{
  "num_hidden_layers": 21,
  "hidden_size": 320,
  "num_attention_heads": 5,
  "num_key_value_heads": 1,
  "head_dim": 64,
  "intermediate_size": 1600,
  "vocab_size": 8432,
  "hidden_act": "swiglu",
  "norm": "rmsnorm",
  "norm_place": "pre",
  "norm_eps": 1e-05,
  "positions": "rope",
  "rope_theta": 8500.0,
  "rope_fraction": 0.75,
  "qk_norm": false,
  "attn_scale": 0.125,
  "bias": "none",
  "tie_word_embeddings": false,
  "parallel_block": false,
  "init": "orth",
  "init_std_qkv": 0.0289,
  "init_std_o": 0.0,
  "init_std_up": 0.0289,
  "init_std_down": 0.0,
  "optimizer": "adamw",
  "learning_rate": 0.00169,
  "beta1": 0.9,
  "beta2": 0.99,
  "weight_decay": 0.073,
  "lr_head": 0.005,
  "max_grad_norm": 2.0,
  "warmup_steps": 342,
  "schedule": "wsd",
  "decay_fraction": 1.0,
  "decay_shape": "linear",
  "final_lr_fraction": 0.02,
  "batch_tokens": 65536,
  "max_seq_len": 1024,
  "doc_mask": true,
  "train_tokens": 518100000,
  "max_steps": 7906,
  "dataset": "wikipedia_en"
}
MLP neurons of a small language model. Each row is named by its layer, matrix (down: output weights) and neuron, and shows model dimensions 0-95. Each number is 128 + 32 x the weight over its row's rms, rounded and kept within 0 to 255. Numbers have three digits each. A neuron's up and down rows have the sign that makes its largest values positive.
A block is one neuron, or neurons of one layer that tend to fire together. After each block is what it responds to, as a language model described it from the Wikipedia text at the highest values.

L5.down18:110107122153137139101154082086119075141108127112104070096133117120093148164154115136182123115151078148113176122151132100116088057169108119111218122117115117127170142199083101161117178068073126145126133198135130131100126086195138153157151117191134150149158140028119119147131124222052106112
L5.down86:129112137159143149132071094100121079182128094127133097099142113101131158141100101130156138097113123127167129132169161127147139065159095129101192163150116131142157084199111171175161168058068153169105174081164130132061098149099089130216101065102113128130108173112082147157162140170056119182
L5.down456:140143128142140152146110116035128064164135154177168142157126108100105160134133107182151129137170063146139124160181102056146080089129081128145168161147121086133123102176093087172104165080116130132150174140156108122105122139100145157135160115118130133105101186091125126158189125193097125151
L5.down625:113123161141099095137133081100106097107186149078174080147107138113133148174129172173187119120167066085155113155161102100156099063113110134148127144158114109107089062187106102135109167092122095155152174066131128136124134129111156140132125146197150173081087114101090155123181147136122160165
L5.down701:120090172154155160141120091070127139139157175130078097154124115107125131146137131117130166148096107171137195173126145082111079092161154122124166143133104140089183134205079093146165086088110110115111168206121144148092133100136162142175118136161113166171122147091094164178145126216113116126
L5.down781:078075168159128136143110105104128135167151127136139075154122133114140139156155134123145108067112096153137126155140147112115055055155147146124174185108084105077169098198135098126151168122088120149150142137120137169086121107163171179102130114166165162128133091057156123146103163213097161127
L5.down1523:199137124110066130153081100076111122177113124141167078144150107163115102247162142158204111089147125103144118153094137137109120078145112156059170147106162122157175076112120118146133122135139070109099169108122135156131084120170113154184141059122132174138097144113121161116123158175083152137
L5.down1573:090099128182111125158083061171180096173115162102108094180141120136141158153114056170122124122147125139107158150151153120151055063063174148087174180126135122111189119162161127115122119123049145100095132229111128159087098088102143167131124109143115136141089100113139118130106147160168145132
Responds to: Regional direction modifiers

L10.down82:109176143109166094071073121093156136131185136197133136171100156140115115174134199100055112148094137159149182142144089140090109115125139125150076071092148109122126088138118140067117098113075151151134092166174058113105136085155103148206119117154118100200147078073116086102148083130151112119
L10.down495:093126134115167143090153131086151139124162133155131162130140144110141160168163144119130121120116134158159106131121136084096129114118153112151112131123129135099127149106063110084126150088151082180162154145102084149127129159108113170184144116111167113181117099037166113141160150132106136090
L10.down794:099115179120166087136167106119191132134144088124097150095106176130112117135129180207072057092118150111160118147107113130200161131139128130134139106098114117069140154125105092042092168054077097132054161123150107105174158132188172124123114102179138079185147205084098145133074154082103132068
L10.down908:132124112108135186165157099143160114097129162131076112108087122150069150154064119091083143150116137172155156202114114182143084122159184201140085143127098135173150099149071084140142107098056143154138096178122094168115157138147142083186169128163090136120137109140123136120117127115140138162
L10.down953:093125131128105130125145136117174107119169099114123123151094130153127147169149109132119152168163179136162112135122146122120134045126158126148124153134124173104123121137075130073134111061102100190082116117092103153183134162118144146160159107155080096111158135100113183130106113161076120184
L10.down1288:126207142152145148110146112113088136165177153155162156139090194137069162112080062064050083165142142137086081083153149081120173142138111155083162145123188146146123172091092140101138167150135117170170066132164081094086094172122136160120155067088116105122120114108162145134146117097137111125
L10.down1328:109177154116154147118128108100198095140176139129127074170124108179147106175176172153131137103098155131115156147148108165156128116138123089155121153157093113105125189148096125096122139099062126181108125171151101128051096160071113126147105121091148170182138084094098174094165132168091145122
L10.down1405:135139132060131159142123073127110101131107149162119145129068162152122127169119124056100156155132154125125136180133143152155102045103128148101132102128109204131149133147078146114146141109081127162128133160179096122159103109080128134161175078153084112139138112131189083128116107114146076176
Responds to: Table header pipe

L10.down86:048104125101130017165117108148150146166141139094075092173115148136124117149072101092152144154139178103140102149112159216074134095122120099084133096138149104136096094129115158152109158096125152129130146201114150109108153150156162166133170115133142116143123133105080093177111182126121176111
L10.down241:046130135153127121097154080094118140076130132108124126137143072170163145076106128069135186119070120059155120165097131153143108092091132150120117163130144179067136092175121135106174146161160082141179094176112125146108090130067106157179161132169071170162137129135140178114121131142118086120
L10.down257:091139136095123146155123116142141168103152118211178156131084151175154143162127116084149119146141124128116123110108136155196118137085128192167138158119127150146118127169101101129103101112144140092134075191166142134054101095123104154060184101145133108105134138135110175135105156133167153168
L10.down334:103073172174113126101084111115182119143117095156082161185140103173118147149134163164110152100154125135172167117136143186150072135084085150136099148075102166094132099145095127126149111119143155203088075114156153131110200145089144126174207098178076148126119122087129134148128199080105094090
L10.down432:131138119155060078173134072135178118092143098152193087070223137154106118074094177130124059058157129114119124186119122120137093065167078114068075167126128146106093099154111101133142091139133056112095171203137115135132102170120156160184129162117042135114150115131112088089131131136133178109
L10.down624:106129192092128104143081077155143152096097120147122129107090134150155136123097152124103131145171096122130128151157082158115101171173142123140161116097081134158133143123110122158146079110161109085139161107098098127169159122145177102122162083146138192174181109144092132161155159087083133071
L10.down698:139146212106119055195116127107150144141092118092076160104174175114143111192161148199076149093133165079159159140127147122149072134099121100119043147135110151132104126102128156169098104092109104104178108151097104136122142077104089116109160164080120107140110120089088130124133109085138095143
L10.down740:178177121098122110115099127113055102142096088184162118145170190138141146159158167101083061133112100139109160064112089140120104107165145119177102141104104130099136193095099140180149097175098115161140202105136116077112108129103168159147088153128120140168132128168069079123133131144128121154
Responds to: Partitive "of" after one

L5.down67:167106099146083160123049120113062102145144077125136112129127130137125109130101139072106203097138159076178116075172103108139155098095151136140114161101099135149135130098121161172153145109141130158072145146086140093095164118188174210070167148114195122123123134172145114136117086129116086177
L5.down338:189127093148119123130067148149136088065161095090176094146160091145129120117153110127093146165111138114156119141139144094174140066089149173109187188162124075120102151140097120155120083132177114115111153150121113108105155120101130160136136168089116172112181165125066180083057131105115112148
L5.down391:158160143099139119119139126174135100149198097138143081137128150172106087164104130134133158165074175117172145150141101137166136080157165091106099142177120097145111148147109179149138124122193147099141109132131122081122132140061121157081109116102111172101118135151146159091157156130078121164
L5.down535:168172143153139161076059098162124118138142095146161072134146085118142137032129121107118172147099185098186109151094076135120158060086193125138138110135140133177142127176178129071146085109181125173160163165146128122079133076096121171139099146125137120175170085112126134052075143131125092177
L5.down749:154084128124131125090052123166109125126137127145165120164116112173148157092134118082128069174131170095179092136121119132114127045122170125152137082121100128126149066151169094123087101145196117119094208158139122132096134135158109141153135105149163128143140142163142115125108117112153115146
L5.down1034:120124132119162113066066115115147075108131106119118126174131082119148136080120159109106147120126155081137071163097078113090133067148191146152148113136116153148123107097148113103124078098146089108138131193154116126093123123136123148128154139088148144156101108196130127069118096098171117135
L5.down1570:151124149115140134107081153111104103141066117047155107158129123097162163108111089119143118139137118141125096092084138095182209153116194099137116078166192150125145100161145118151150115124154190152113138149107110141098129107079159094078124115124097094143126135144104135132120135130151133140
L5.down1578:108184145136062167090101118175147167118184099194102167124184060141100088125111147109117079148082111116150157111121143126120145120137120088139169159148125089231190178074119159122142076116170109130108108156138140147112142155140147138042133135159125172138154176112151169072135131084120123061
Responds to: Table header separators

L12.down855:166117159113046155115092082119084064117174079174155127116089131165114127141162130122144073120124127099097120121164124105083122181159134172165167076026101111085136136195073113150100146137117134146131156181111162102162074167136140178099138112122126131158098117152137117117082102059027131110
Responds to: Track-length time colons

L10.down409:087131141029185138097163153166120093136160129143113146065119119108106143170117122108109127149136151141067183127118148147086072132129119131086157093149102157128135137103163144070151135126121118159170131149130127136102077109157127117129136103109070061086164071056145178119131111156111110168
L10.down496:083100146198139102171124165152132124118113140172070171142095158153124136095111153144136056107161083090083118089169127150155091166162108135059114146149138140131120090124090147125102164129079108127131075075080194172168113129154141128104211142119135134119167165075139123130130162109116142060
L10.down602:066072127115161108104174109137096164164175121198057150141117133113127160160134119153116179123118139141130175153098150142107098114082137236113141118176155157146111113130131084180118128124124120174132101114122151131124129161180125108109137096134096174123122145090168117092132157177149076175
L10.down621:092124128140141137182168125162085156119183160169114157060089136108159185156129149183065134096150087118120172150166188145105090135141108134120108207135133083121144139101149146174185115102092127128112148102138120081133190079126119085111179107112122102134118123106120129154097175148159143147
L10.down675:135130101154112098102150128080120093138154125143116141055132177192110043097107073130141106084153097173087168131130171115118100068139129161092158153160099210165124136118054166138122134184188103072097087113140089095120153186203107115099119191079091123099183164067144168077123103135124126127
L10.down1175:116096086141133144168172154113148127075235128073114153161173140177128154031172083130125060118112149151086169072115125119116119158201126109105224112097136145107131077114193108114130130079117109139083100148124093181141115158155140077134118131054139107134154121084131126147164119165131190165
L10.down1230:131120164078119164109150122160138150112108079160140199106114072116153176081079172121154130129144147113098108142143152102165129070132138134157112090156149173103123158153145157139048130083124094146119177184064130148118117157172162053123101206115039131118122132125080140141137192165137150126
L10.down1365:086168110127171179170183131093094114109131074176135197087120164119146162145136100155077203095188126088060213103095205206128084143122193139129098116149078100110155108104144083139152104144170111126092077056129121098125150119105147097200157127112099059125119178147101157177107183108106087192
Responds to: Name-internal word pieces

L12.down402:112075112115158143153116150094157189148099166147120084153128106111098144160068124104152126119139162194129167096067131097121123162111203107122123145198124095103110088161100092122161058118141152143213125151152100187108084096170116146129149159151091195123125055123151135071130125173159128128
Responds to: Piece after lone letter

L12.down204:122092115153108111158154138108132140170118112127140126167091135167095133162149127091140157100165096123148140121144099099185173166178087153089120152141126068106084083151113130111110098070127105134138170143197069190139107205100177144065111155072114147217114143093128117106146107170113123157
Responds to: Men's/Women's possessive

L12.down389:150099108097128160086139146138119156143114144140074146153108074134173145158116146117145139069218147119141170166159122154103126057163118198158128146178154059158135127186098085189153154164115136128097123171135111125141133143114198140123137119104095090133203161114117132147143073126158131169
Responds to: Word continuations, "one of"

L5.down139:074161154124134077127105146144157163108122140099130150133158101127144180098106093086129148141108154124086113168101055140095089110150067090069059171137116162108158159159177198137150084125129162158126135165112189061073151164139179129123142104060127114130136123105139140125158106106147115143
L5.down373:084142179142087180065140109143148142118122141125121172155130153128191107163138084148184177153146134075130101091121099126118141084095158143064174140170145126110118100116113121120134067124074087124141122203100126163133117086169091127138054190198095101112137129140132151134148146118206092149
L5.down441:124092143139103076092164154078170169049137087097094132089177162115127100115143187144096119088128159043123131153129130162105053149145121189084122177107100199171147172123102145125161123071118106147074151134127102087112165149150169148100137062104105078142148174107116183192122124146124157172
L5.down680:130088174102124146098114162112119138094153101091099076113074156168160155149081067145088080115182079127112120146069163096089096132124147132077128203142158132146100112137137102111141100139070164164102172203081113112145098157149087155146040184125173085124104134074192102153145150172151142145
L5.down819:106117106136139216135095047113186142136138151105136131181087147196113155128089152131092082127137140131189117169099162132162083146131085112049119092114167197154113180135093133129158175129144145144118113143123177072130118155117048060132100080156128137175154199084093161074129155136113106129
L5.down1193:133140100157175111155095148093167132032162122096153128139158114117127109119168164154085214119102201090144121143135069099126152101115150085072077175139138170107121143168146183071113104147163121092144153184124150126104156144092111066124117187149158127146103142205068117121160169089163117140
L5.down1252:119111100157158131133154166182135158074120086179137143185154127110120160134089102137139115154160106064108124146140144145100109176135082136065113167180075140131100169096170085204093105134118103170152123124158096159083204131101144079223098125119137079138098121131094129113143122094185164109
L5.down1330:127087131126160150139086170111178163056130119142104176161156124145089185087147201126092190152124155154159061157141146073042118158108139138004141099139111196119120099118144134156085150100116122113110124171144176115097123123108115107069075149074132124156137186148135129127150120142128111115
Responds to: Partitive "of" connector

L5.down180:147127098117145111153153172151154090099199140129117134092096080156150097097175101115125180142037127153163150104180104144104104157096097173117119120104151123119151079136132169184129160148158111166171142107133218121104118151168082096162159167155147126131112118150177125087155146103186084115
L5.down560:105178105145093125110097141093117092102093114111175103156077151042145094139142124066059171086089156119142126085154114116115126079158104148123159141148156107141096166152114151107124183156115126147182100107199145109066113122145113118116176122097111122154046096172113126093102074152148092115
L5.down629:069145157088124117094105171102154151126163106149164143146085107100093137141122163082136159112103165130132167140143127085097142118197108138121150147156173177085126075171137103106144171098183092107101186086165165153088162141141104190187153153141131125135094132155142140122124144135162165114
L5.down696:083155103132145113105216157131123149106175166140161090133125126185132099114189105150138150117163149127108167126126109091078133152126133214082181135117151116161119094129106049133093099104078125135141143091140107199175091161157155105162100080173147118111076134138059110122113092113169114096
L5.down980:067151123147162137121131143133167159116093159204129148074161129120098115109171096109095091145147135156174194103120136130165114182108062169132186111140156126159088125153100115131147128217167118136148106065177092168114114167146070152124115107130134095128056100096103156132151113125117148089
L5.down1264:098152136146075114172103112124135130148161095144128139127069085094135191085080155189145113129188095116120091128156163137159120203121083089125115135076130104206112105192109069143156138182054079109071150089113154119166091126105120081119118118137132112168157144054057126131155153084087120124
L5.down1371:122132139093154193096192144130131169090110139093134162102138141147128104101163126102136103136108102156094160104164166110077144111137168146111068203112127105152105079108073198156130119150137178134168103167109159160195156130144154164066130116138102129156115150169113160144088087076204059110
L5.down1381:030143107103168141059138118130098208073153067138143160173122111123173108143051090136126106076140129166141142124088071088112118084179121125104173162105179081148096156114079103128128097113108136129124119088169123088142146100118055142110160086181145162185126167111193155097156193118144151097
Responds to: Website dots, women's, name fragments

L10.down305:150188126142112096131147187157169064145123115175098107140125112176056099180135129082121140108126138099124142148139154137150129122121141114075108146162120189095122062149103127109116152142122167136097140173151153150144145124123091136132061100131177123156105113165083136109133136138172155119
L10.down568:123145118119167140116162168147140162133135152093114066110114166098079127061153140135162104053155105118135054112078114140136116174180123108153149135085154128133076156135199106088165107160136106154083112104117177091172182152147168098116147198162090145131118137149116059104107091120120149115
L10.down757:135131122145095131099149093105158140139102102094144098174142188152112214178107164113131136112190142025194136157137152185166159082162122110149145167139109043130138182131119158114142150127093137157076123131144155148111115149148156146152176143163149140165123134150100218147070120141174144137
L10.down790:105115139119106113110135152123143108165177178124117142173110138150140124153130141176087132142149094131136125140164139158101113112096168109144143181110171137094125097203149132101148153099132163177097113229098098150151180104134184148066125094158155127130060015139072161130162107120153158116
L10.down957:095076154144085141125185085130145114137108154135138129105084168115180120123117147175140128146107114159089105110181130155113138170079148145066112146063146132136152147105127165112075097122179133167105141180120144115066100153141142090094094141140121129151093108157130123107127124124195098126
L10.down1001:091063107155081136135175072091103160113096135136145156182129075154175132123163159147089089158164145099083136100136095218100135194139106113173111082110118163120140144131076091138147166115111115165110197079138152138159137109082144103110069121111087108155112121111148092145111124063163123131
L10.down1147:147132137121108116125140142135135165143107132147102113128180109091103112141159120133061155110121147114151105129139175142130140165131121093126151105209120128093107166116103079128173141119103166143117179192176117131111156143141144123151137104102105093087104179151128176133163150072017187086
L10.down1348:076131160175168136157110152145088112112140089089178209063116158172085104117132046137139080083165142120127174129128073094145130061099106169124145114081150136157142144154136101166104129108077106119179123115133118116110167149085132172105147125160139158115133173115129114156137205127100145146
Responds to: Additive "also" after subject

L5.down137:133138129104165133140132149142137112137095150160192170118116132060202162111120169174140112174136143171051132151137125158128045130105161131137091102169112115085158157103096086165101109168131159112134129146135135180106101150097096124155164116088131145118134099102145147106110175157125157155
L5.down435:081097124111092093157135134070110107108156111159105097105149132082140114073107106097167138073132120174135107128103136183068097142137096127157168137147084074106177158116095145133145152145143135129146142132125131154092107090097132150180100112182154159089145156045117136114082082105116160113
L5.down529:117081139073111095135143088088096082138187127141193101181146127133155106141111126152146081157145123143116055116104152140097066170134134127157111113158129095096149118150092102158125147148161122149150165127236134154123138104136148122205139094120133097118133072096127068098091127165174145108
L5.down583:109092144104133096141148131096132091135154146147133069129134116094142087145112136127142152109095108133112095155124132135127037126144139084143164134124092106102152145160125137144140127128147129145117168184103100142099126075111166174142154084192124144109140105046139133137091112188165143106
L5.down713:133086176158118116120193119105154162130187185106140106132146166121121111170146163117133104086113128142112090103111162137123106160152161105145153160127078129118117136160155111157183106137080170172159162183160112154074145101116104145142139098146109143083092143044175096124149085189136112107
L5.down731:129123163140161124161128095114086126115119161119161076124129099106158158147054069145114084113126111189081151169126184114088118134100135178157100065135104136098144119148097127126184130133068125123175114193071105168130132109168158112169183116206143153078157135077134108093081128181119170106
L5.down1141:094111156095121139156149093065122109123150135098105103118141129110128081104124102138125137104079110165069119160104142154109080139183162088160154124124082099093155132131106128110157077104131137142101189177127134131105164073150176136145144101187098180182134146081136110143100111208113108090
L5.down1322:152122140128158151087091103146201101164124127127170074074146087052078080146137109140111070111135147118103074167129152095142096124163135134202155136159067090098119108159137091122147031122159138075105186134076149075157196091128139145116104113191125145162123133099112148148169085130129148119
Responds to: Nationality adjective endings

L12.down908:127130114137161128151122129140133124103125140137121128133161092045145153149157071131139138177204137088085127130113128058134191139114106132104139110115067136092127128153120127193123084170147108094141113134106148120122133138156151131152095070113063075132076111100099174126125096175121118152
Responds to: Word-completing final pieces

L10.down3:118174066179107146146124129089174110079153154097166104097068165095123119076113102111092125146115101131123142121116122083118114118086119136133068177058114109183113126126102076132128125089140150107089056165147057112096086116184157176107093159180132182149146153112121119128195107161139172118
L10.down57:154151116091124157127068139131122136148089138132154083114169136161129075097159149102099119187126157110156135153141188156097120130057169131124114124112177165110136077157150100118165096153074092116123138149146129152068031150125108113170128116214113138155076131161064112137128099160189111104
L10.down363:159161125144182175145151138132140125189141121100141134112111157115148187188120116133058110161102156181123107132103158107177125054130173076177165128143152143123163137073087164091159072133098147096155179188081128095115109156129116111108096091125113102104166086080104102067112093136137120048
L10.down485:130152117138126138115052117079107089105093133118116133113128113141108114041123091176150146095128118192136110135147078137134173132111142121160089144115086166105105145065099071116092154167133022129093125147124074139134112151127094103094070130127147102097075093149133188162067157117110135088
L10.down1261:117126175074147169124138116155109113154170161126116138120143164113099106098182108157156115088120168119133123098103169117146098085136182168116105160152138116101075090132082074117141119143118134126139094150168139106075114112157144145129107054119107121091161122189175080132156070115149123087
L10.down1299:097180154097140118146195135153108133141191091140134083152178099089102094143146142068051181123132161122101135127135173121089119147112122145152108169163121114217178117148161093115153083145154119201140172053146092174156166149113126139106127076149102100158117155164054104149158142126161053123
L10.down1528:114139135121147151091142199189107141124118162125118088119151128157052112097189111147104102093132095081121128148149133099134114096154162128079115111061176161094098114093139093113139147136041077159130138178049161160119090162149122136211119184135146151149149161073113146123090091132192174102
L10.down1536:089128127142105106066134108101114098133122139137193137119145074061171125122164134164136120153081103088113056130155162140128079122155069122099123121142077079127158120138163172134151105108079143144148150144131137166147126119175131123188085160078155112118112075099081147144156118082175143119
Responds to: German name word pieces

L12.down1146:174114101090058184172154098059145146095112136045130132149102161113096090121103140130122170177137198068135169170108119116145161147053174069133108106127161155145117159043163145134153125085105161132116159255116139124147170106069143105129094113112098110167128111148125132137062156111142142118
Responds to: Verb completion, governed preposition

L10.down52:061115167165103144128176124109108110044134094161191160121140136100147183112122113194117150104095108182168188097091184136116093096112089117125081112196120147097101095132113108144105092113132120161105088090087097160104083149128140109123140139123055093104140171134074122100119145123094152139
L10.down130:119176079129139174129207100107156113156175145144122161156101140114081127158142105148121097147108085143125192120125158107117124091112145103125141117118126091173110085114149133173125167108087135100193103141140103054144107120092186112134108089121144103123135169093134086053086068124150143139
L10.down195:129131173149110128150143129061120098160160118182082141160146101059144142140098139135147132159118124189119202183136141103083151139109115127083153052166141119115162049105116103172128101171186162066136153156113148139102094118106173152104128101114137095095099155093178144131137121158134082128
L10.down302:137160149099109218157128116139112093135135095095148101165166111148181113129152149087131083159199120180138122143142154099074107151091158109107149123140125125071135131116103110128137087095165099184125190234095068145114123114083129113122087103154089117150132120210094131125115051147095124122
L10.down419:102113150172124122087052126163073098111093148111125158095109100115095119112149165071084086126108086115115171127109134112079143144131100101159153144114133142104163113202125099141092127173093139169115160212175144127146126131179086123120145141089115107123127111242108094099115088035171059095
L10.down647:079114124149164091149156135116188157127128134160121114135168135088119108052096124077144086100159138145177100123156137126126116166106124097148145108121086092135111130088091072104138165130088142212132106090142136098159119147132113109133102102186166110081138126092128165145107149163175162061
L10.down839:140113105081134115097159129095167103134100118078154143164060126076127090174094126117177157185145105116188129168105123172088075162165106096107113085098084123118131142115144152147081092086104158144169132071173093161160144126104104172096179093118144091135136062104082097131103168137126132124
L10.down1004:162142119129088114152119098101099135116129082102125113125101132138165127096106096129166207126146117128194134165127169133098100053104098179160175129168081147142130112151198127101138099103087098177122109177073117154151112118108159115103131112140140175080148079137125130116105132111153120162
Responds to: Directional and positional words

L10.down101:063128165097114110174159131096070142127077104125116096093099178142115166165119106162147132132143063138109154148150193126116148083143100129143075142087107115141115094117086130176094137142095132114167138127107082146142148140141147119136149072153095127098091150047128091092134122171109174106
L10.down450:182071143091140154107115156080161091100154108131091128104151075100141150129124114122093191125074134102103167045136179177160131157120112136173099159155126127131127119129114110148158146114139152189106097208133128109108139126086183123163085110171118194167174143124190145093125094098061120128
L10.down493:155074166119121144176152113106138144108077166132099131151179176114134110168109114129173117111080182154166101119125120112150107081132137148157107137043062113167088099118164097162152079240135150138123097188151150107071090087065143170102159159138141133150122133128131148082102090124190161151
L10.down1047:121096106112117072158163109137094128160143144151078132140167146166173105068118093154155056130134130113131103120139109099150111172142090144192135118099144117078081138144112171116139114139156066141131122145086109116124110111115100136045199099132145100132146131120182169112116157142077085111
L10.down1113:147147148132188150155114122169106191173078123148128089143160161119107133163129106090169114167128139164207108116157138147179127068133136138109124126142094148152079121089146097130195116145129111152117191114105123134178157170133119124137116109171169089112116129071144106153104140204060159183
L10.down1250:091128130193189112143139144118127138128147123131113126136123062090143149054155107115101067091112093139159154164072158110123139198144134176142110132199051072070147141153090137177141114087105108160094059141094138153044140143157127099073137099081101155148119132104103170153140083129151094109
L10.down1283:158141184114094223063133180184102081161102115130136141192122108084121122124129101106096100123108165132131147119127141105186152097157129135158136092148101155118100174098121143166138103129094123116142165156121130089111141169082190118079136153143159121189119160111135148158082082121154138058
L10.down1314:153110135103118118111147113118184103181125135133153073169104129155118115100089142153151092099129094141148138141098139170173131087145106147166142108110105077132171183170148169132178144172083101145133119117144124131110134155120103165108121087145149162151160152117197106098094105090105119142
Responds to: Nationality and country names

L5.down228:098118154095140124103127157119058126136140134124158070110153113142144118109125124082070062125149178128037124206105218107149104143082141123144139089102118097107077125126079115116144102145126164140178139173092078147140140084076092133128119162180100105153120182104122130086101119119204139137
L5.down275:077092151073202151077105102049114105114141169136081138100139121146114091153144200109097130095169149087137129147130146172163084158117079158160238122143133163098153111150084129164130070106095108153252127159098100130072091138116131088133009123166122173177124129108133199130166107131146092124
L5.down309:122116175120142180089048066117164076142093090136094102178132096112114115166144100108153071177183180139099094222116193130100131126116133154124094066096121080106145148154117095082164030172102138167152137166087122146190103128125121109134190113156149131138096104109151088114178086075172142095
L5.down830:057147135157130110100131118103125181140101143118132105182104160133160098111113177123151147076140131132126116126152154205154145119186096116164124120115142166073170135145088176108169111113080144176119121095116124110107156093107162094107087116053118159108075059125112103149132192118179130100
L5.down899:139241094089153135152075120121145136121132200123101102134169116136124118122150109107103086141081129159098108173079127107111108102097145139114120140142183128151135152164104098057140164135166194104098095119207142094172149134122081107165161164134070148130161144141080104101171159116151114121
L5.down1031:176122131181181170110139151125134141162089165120144053151197093067083121166135098188103141149133147152169073069096134107156092157130160139123088157136144157193152113158101132116103052104113153131148122103153156107204114188107105122133150137057152119128121140097099128117105152126076133106
L5.down1237:135135152071153110120169159140123162090185119104107084138132143103142106126082149131117087120102159175124198141151174170107071166104109169119143117154107087135146137110188165120122127127061133181190113179127130131128128133116167143154055095115130148108093093095131156124092078123192093160
L5.down1387:085102134145115103128156052130143117101070149198128056149123127161120097156178161106115134162136066124125108146076131139067147120166102207124122131123102123052089122091084114134120143080103120155057097096111116071175132139143088092153092105140151073130107059143102114128118127111132101121
Responds to: Verb inflection suffixes

L5.down9:108119108155161188097129150089124092163113151141116116185187114144120111068136050109082147117095134169126132124129125104148145138138114056133169127135127164127075160090127147103188155113108094076166103200161120124080135138129146095190135159105129108065110124119143176108107206102157143072
L5.down57:123187096117088108112102138142161157109109199120099120121120089116107138099116194145136160109165166087125178108158090153152121154130126130137176143134146154121154109086064117076159103092129125135091104017109141098115105187118126089097103134077144147129132137131086134097147127087115143136
L5.down157:095121156082170153138108083066126126110149129179189122150139118111060160096129148142140141058119144141106146106091144176092126153050141131187194098122120152116097112103073087132154092076164138146107097093178129171089095096142089046160109119148116161080177123089125127136075167145135128106
L5.down333:117165093078112086111078145119138101083106144148129112098085133136125048131137146148103106134121074113137121185123132174099103152075147126102054134151114111087150144155101170126138110157137145126124131117162175190138146141117132129140084139153108073128138130084097142086103095117137108109
L5.down452:107147134129117130163131175168139123061133140168120094157133128090109122137077126106030085118123141136200204213119160125058172169106111189134104160161128083106129112113164088085086073145115116169156107133165101159067155149110135094107104101072163145166155152109128102066145119124110090141
L5.down576:145114159157092120109142098095170102167107131156061132106118133069089093162072037174093183126113077095161083153083155130096106097114150106143152123166106082162153127117133147176123145122072132139133125153158139152149145159125170156145113093106151136159201182091071114073176132109117110138
L5.down1188:194077118140057117093071134188161183082107093161157110145131087066156171160126106174128134057130093120086106089130145122119136199124180132150123185105161075100083143086166156127179127132145079141056160085127119083048115165176143125143134150143130107091131212035107097098096109154129120134
L5.down1598:103165083163082127028058149098101111133098091131139119080123111072071172130113161181115165140187112139143108102128104069104184179153109096181145134100177106119116092110137097116191147094162116157112131096163106115071102117155138093135146131163119104151195180061131173161081116122145132081
Responds to: Second piece of split words